{"hidden_size": 320, "num_attention_heads": 5, "vocab_size": 32000, "hidden_act": "squared_relu", "positions": "rope", "init_std_qkv": 0.0343, "init_std_o": 0.0426, "init_std_up": 0.0491, "optimizer": "adam_hyperball", "weight_decay": 0.0, "warmup_steps": 200, "schedule": "wsd", "decay_fraction": 1.0, "train_tokens": 886600000}
MLP neurons of a small language model. Each row is named by its layer, matrix (down: output weights) and neuron, and shows model dimensions 0-127. Each number is 500 + 40 x the weight over its row's rms, rounded and kept within 0 to 999. Numbers have three digits each.
Before each neuron's rows, "raises" lists the tokens whose logits its output raises most directly, leaving later layers aside.

raises: "ent", "oc", "act", "end", "ident"
L4.down663:539510497487514468535550467502515493518544515451510521537423463578576464465501525521498447593458432461561521468549498539519485542462411502436478508522571519479492527509497500530524451460550526512450541469519505452536494429504530487541487497542531495511542477487540480493471461484443507502492421455462461490495478496500574533482456474508526509526460489496440539492496507438547500501482

raises: "'", "’", "í", " Jr", "an"
L4.down876:489508554524465558488439455551494444558524457475446520500521526505468451496502601526503438500502446491565449515484474518589490490493502495525564432570498498497525552492539496501458522555527516486536526532471440576500496466521562495526509538497458492502496496486543415472550530536530531462535460530512497372493454470563560553446480542518425552540558498454458488544506457488489450507556

raises: " they", " he", " she", " it", " result"
L9.down893:492438497451467481507537490503472483465484564538455458504489469540457488491515498470508472444508488402435498498439548522467448558498461562514534501588508528470500507496483482438586507471586500503483518559540519424443547479452491475601486509518532542598515463527537471539522471508473523569512459488491391528489482558540429468572482446545537468448513534456483451487501467517527502521542

raises: "ment", "d", "ments", "st", "ley"
L7.down962:474480515510461514471543473488511409509481535526511517510490515499501477467461458552476545485474466546492519547522520519455513466498546464440477465566438473521527478477453516450517533523507535564490503492567474501473447461500455453477495511487462474502488559538518532524508484476535468435536396435413441451520490514566486502535498494523475460560558442469527544553432509504437583540485

raises: " upon", " up", " it", " its", "rate"
L10.down1200:581494599452440544595554523543521431501565532512480505519441488450497519438528574434515489493569504400487537508518536414443498421528472538456529471517524456479507563490445503498485553473508486520516446494504459516428450523515467462525554419513488504517549453562448506534491530477465468485534522492515548557503596492525466429553529490545491512489542496456499518510480467503454465517404

raises: "d", "ly", "ed", "born", "duc"
L10.down573:507583578435472539520507444474486558470498496488513588494450517544454492519533546503577421545452507505429518453564497450457489376402517480465466524554435469456467517511525525507536461404503463534478562459467513507511516491501471483531540487536522540462508464474439501485517485463490439496503470486528473462502462512519476476449531480547583486546493580502527537458452523476488496511470

raises: "es", "ish", "ons", "one", "e"
L9.down1116:542577497439479501445447451460494500534476520530495531539503550590497479488475487443520465496509573518522505446520490488554437486551534484436534481504481480452501474473419455550503490514497476572561473544446542570508443523466427515556509455534444525482474510551494504480525466489516417504496561513411537509544515520526523571506506524452466524500490451507471474472540521468565545512475

raises: " she", " he", " they", " it", " like"
L9.down1134:491480463458439546503539510438522494503435555531463506520544503545497494507512552435461576426498505474483533492483497480449501385503551462560501451431459488455546515446486513455475472490560497508507473460498465496516555458452498438531524472579496503485529540494558568518497452481403536484460486530513480474464492539508492507524479473516512505492524505499431373492474488439436448567523

raises: " it", " the", " their", " its", " this"
L9.down174:633509467512489505541484474483480505441520547464428449485466513508487531465563499486507568456524531455499522517456579488423497539595457473548467434447523547593535560532527509506394482452548441459511435450476551468443613519565524476527543545511529500457504497510543492456554439489485519474492523516485501490467492491535503462520448495447486517434550466502476515510369463492495459479506

raises: "'", "’", "ability", "s", " households"
L10.down1089:461458476445496462507492484525515505498526450458415568552492633503469569538549525467527470512531413538474476439456508477464487475515525563519485545489439511440526503497536504544516493517469489454486518584512523478451570499507500533476493530522522573538505525500471524474532538558488496540491549446501450468557488503502595494445539416424520493467440473464543558488530458519555430409506

raises: "'", "’", "hood", "ry", "hu"
L7.down123:491542455496414491574459519558460496489485445563482562478458540504418536497553534503487466457527473495533487495489555492414467524493503573495514548526459486482501582495458510568499457530458484424471464558455457508576509477495460550500542583530506515470471563582523455470485475455498540470482450533529495409480432514521519512504526519498524462436481504444549484478495573553501433521493

raises: ")", ")\"", ");", ").", "\")"
L9.down216:514581482511488520423490500534462527527540514436511551513532507450548523473430508466522538437587554516470514510523491487438483415505566509474543495490491522487472444476462414444500487455522535543544513497464508500529505438467414524433546526429538480516524461482493463492553471584474472541539510509556537563566458537452517474483463495439531489451561553430509450475544475530534524571469

raises: "ed", " by", "late", "led", "ly"
L10.down410:533486560531469548489498447543555524504537466520506564484570511451484538467480468526477468522470507566486508430557478560507497384452488472515468523517508499494409462576551583554471477505552468540485443472464539555479552486508523434515430465500549530446546506446446497498468494529495449485489519478462475550505550582514510500487449507560605516467524519527506495507547576551464568488606

raises: "h", "he", "han", "ging", "hav"
L7.down943:555464566494486478503516496550550495494500495505509527476538441521448554482479503523580496559535512490469501470420494497525539525479580487471415585507546462463514481495445469544510485474480637473471464521521579511501453471452514385434557425459473553472542429552490496574519541577511527437485483472501523491546499477560518510512498515523531498483478566552508488556511479611478466509460

raises: "s", "ments", "gs", "ors", "rs"
L7.down112:484531501461566497495504478508533559493428539447565521523462527492449525471485468509477505507478470534496514546470527487425456528549467453452526498538487515512582531548534507456447450416448556479478462527513565493465493504425537475495496521467432511574538499395486576587522494544458513422505485471496520505553509548499520477514626475468550483529492563469469463496528516418506528548483

raises: "68", "56", "61", "40", "50"
L10.down23:551491553524534496524510497463601486476460555564498457538448462542487522538477552536463377488445611499582567548540496468499505497442505535454485473547508525564545497456548494475410531462438448493527509498515557501486490481479498470479545474480487516548544546495531408515509420445471526473495499485490429513512449482522538497536425475463469495498496472434468434434489490555485475498512

raises: "'", "’", "aj", "Discography", " Cast"
L7.down618:473520521433498494504451484494520531559525430520515476459462515494474532482558418513601454479456482477517465446474486505496514588536490520479569513471453515505484499493457578550559421478489539473418527561478497527444535479591506515457541545495485576453516506500428484472534558516452494484483462478537508468524506459535520530508489526565424481489416482483537521562513525549460488510568

raises: "fr", "side", "via", "fer", "ven"
L7.down734:493508478524505475580494593538452480493516469549559529484427507482535461439506467475446508518445421496507547488545532545533519500489519486506521541490498526520554523532533525558516485482520499452522554549487530467503451517442467527540476459456532556428449488545527534445485473540467493529531503478537512531483515501473500506510494468508507525550500535504511537497502470464446541533480

raises: " month", " June", " July", " February", " May"
L10.down131:483544530447497557534452485479474550517516515450510531560522489501545532446549510478492483555487484521419467515440464538463446497558517540495513535597514492484468563512515469488468459456493524524493494432535604483463512548534542521508490497506532469476552488521521482502598498431458477482488559461550478570557456526493496532411444515519467543544523499507400414579508520517470471405530

raises: "es", "ole", "ado", "duk", "ed"
L7.down62:489476511512498548463516504428532513593557530509488535593485521549562537509501485518500402465540488541523482448532507478520528476489524426557554522460490491451480461507486493513571466504437433540504491453548558463557511497468470436514475432507442547489408542519458540547507501503548507493585517472446480521454463538557542455457442490535410490437536487569496512521512607498476495507555

raises: "o", "e", "es", "a", "as"
L9.down650:489530509518563551428456570473472532528514497516539557489524539563496467512443413480532450495493557514539530551556474460518483496503534513553548563479428427505450431484440488542580516504483476452508479575532525453503525492529513421433462521576451489445500529515514426475526423511515457502521564518519523459490499533496505484476499519537481495586472501492472430458568562477497471542451

raises: "ator", "ative", "ating", "ation", "ated"
L9.down21:546515435484506528460538476486511493455477507529450449504471546500403493428474518505558464511447488488496464572505500446515477467545516542491520532570543465567544491400528483490507522452514555501506555507457454485548572544545498547560479451495420476518511459526514501435497505473508511501513531558528511455433488491528448505435493477433534485528532486545533586508536488508472483527548

raises: "'", "’", "hood", "ward", "ness"
L10.down215:485452467534444428461418517523475535535528420476477534564488491455521529484500556490540438506456447553519493460502532485456508420515564520457516558520451529466491497458520455456464465425475496497509547585477456452446469483465518540512533576499504509539464524448506514525468510525463584500481536451527526496521502406533568512504445561544549522489488502434507553522537462518468502518539

raises: "or", "ol", "eu", "o", "ur"
L7.down898:561606532526511508565420469462468512501561491532468519502560515532474429521483569536461410526496548512442515584486457516539513463455484441535483536518439492450527520500480502532476433518507410534494516488557550456446482470470533465470470527559507522464466464502524482550471484473406489504456484480481507473521458498544458496525426477488424491481522488481545518525550533546493541505495

raises: "han", "ha", "hin", "hu", "h"
L9.down630:537559564429482517511468485517439455511543441437524472468498424457509510425492478544468595557483527490533557494463465569529492558546465519512455463492539504450487483486546493546507532531476531501501427516474450463540424457427515540499531479494478496476537539536518446479506523457507525433441582527515471454521411445536466462493539508583507521421546494562589511559499429525506529490505

raises: " with", " into", " towards", " upon", " from"
L9.down1020:480467539515496521516441510502446620501476495452522523462528444475574519529508490489461557438550521490478526485536484579499444501422475474510496446544530550383505508497477538487493582429555476472526500514474472527453462454477520520523511494481506454512511512505507557403513517521471494556448533551508523570527488478528492543496515551549488476508518514438482480467430522494450514527464

raises: " than", "ton", "thal", "house", "head"
L7.down1175:519443489530578539519507515524493550576548541480472569460513447588522578480543562512535435492480468530557541484579511454527475463528483500479567486458474519549463490446513472479523418460480473542453482503575473456541453491499525536545490441483472499447446513489553496521439526554406515534433513555515506490443530548414485492455528498506573426462414534479474501558463506502513456497514

raises: ").", ");", "\").", "),", " 1944."
L7.down948:450567435527552523480436538490482513514527472507521465534493456504502562504474511440482522489544538453384608507544457418518550529500503473474495514468531545504463499456545502515544546458562446476490533520527533564526486491419415578463486436499519556537518498466484535465467483515531478507555534444452506569556511507453468490488538502534484507491522637457522506494590539455533518459499

raises: " time", " morning", " day", " year", " month"
L9.down40:455540546465441482431570523477450571478489503505435468476559512543461504481467560465594537489500520486544439463470567504466446527509578429510538567440544540538537485518433506524413478449478470499501544469461476487489548476496472543506444435580588444483509537478531480502521503491557468488502526489542469496448425544487544484472428474524582511543512508538467517470495529480471530506434

raises: " someone", "”", " something", "us", " any"
L3.down486:557522446513517444500516455437550473479575505485481541487534485502459564497457506439445508508503535501499584510580530566533513453473466531410438474443552511537473469419588504527530471432546510519553528457472474424536543433456469471552510490484514490526467546515506539529456513565540522411502549468522488464502493527524524524534442486540542489513536481440503526584529549548492501617424

raises: "lan", "ual", "wer", "the", "ther"
L3.down1074:517497475555500456497470496508573474500469518486428546488513486469430558547466460591475441456488524445539520466449541506507583547506590482428475474560477467497444554491494508542470527468506586526468525480468529520490513434453493447449429524462492479510551462509556553531512518512449498507528449519513521479505553434503477561398503521465456439437524492476505475568552529530501497510493

raises: " himself", "'", "’", " leadership", "ists"
L10.down562:471521488502497520517414565484476517445440497446486502578515505452530494472511588515538543443528535503457457464491520494527508536513544511487487514526457507518532542510587532499525445528527502488522499506575432511441424464502553487471595501466462536518462447519475450481519548523556530537509540466464450400502502456481603502489464544516427491458463531413531516520458497522550470490469

raises: "ments", "ment", "hood", "led", "prop"
L9.down1227:544473459512450491495452475451559497478514495535525485473483492521520500458524464581501499474477514486520487504483586554529544463590533514519521485548454504484479557534597489480413434507509497477539415498471524432496402499450454513509474511465483524543474571498545541473520466524455553440548519444441508542513534522477516433495513457536527501576480596516558484560466505535452541473514

raises: "ible", "ent", "ard", "and", "ig"
L3.down1219:508516567489535512454512522488480509476479464501555515501429522501433480488488491541460399453516467480506469566481571495500547558465513524583488539481549441520551546519464462449523501540419485533455436492478488498508453495481495516522525482509520508481556537475488499505459508459577465480453515527470480533481479556478449470548536508480519506535517540426522461519571501553476555477439

raises: "th", "Professional", "tha", "tham", "post"
L7.down89:494447514496519546454497451500384540476448568518531452552512475537480490485506491498475453488540544455451411516527545505533518505542509546500482487536470517502423483530462519469515484477567566509510536542532515516489460546567497520485494472491483482462463419496489519472469411503502485536509529450486625549451512482474461454499486511530478478439493456604500532476396458507500552557459

raises: "een", "the", "pp", "ther", "mp"
L10.down260:487511540566460549516545481462530409488431432474489538458477548549534489480507483510469472530525428438434516536468504441505512560459598508403526525519471574512507472578515466505481516521466458485561464515506510473499528484476510462461426527505454487481526420467454437530466457513525456483565519506475515438573483482463517540521542564579492496433497473495450520573594513530507493518509

raises: " of", " with", " on", " against", " upon"
L7.down518:451417495440446416524528472465559593465560499513529474462553526462565471502518518535460523431441491519441500487582475499489489485470495486483469572483522525432496478488421463510538545514557491583521551496548506543466533464478506508516530499450506475515528465486475577516444564462465527562518460545492510561501502486552520479514510472470453513458514513538434508526566513459511575576554

raises: "ous", "es", "–25", "ole", "ular"
L9.down1103:515490495505497486534502540476514516515513425430492541522443464525514428501438478493442414517600556539497405512498503557468561481470511423463444474500415444485567498503487519468463420515520470584508507521540560517479485504485525439537482455516460532502508544478543438520473567520527543542541496541465451570490509544481477525451450493544475484491485482509530502464510514483458500449536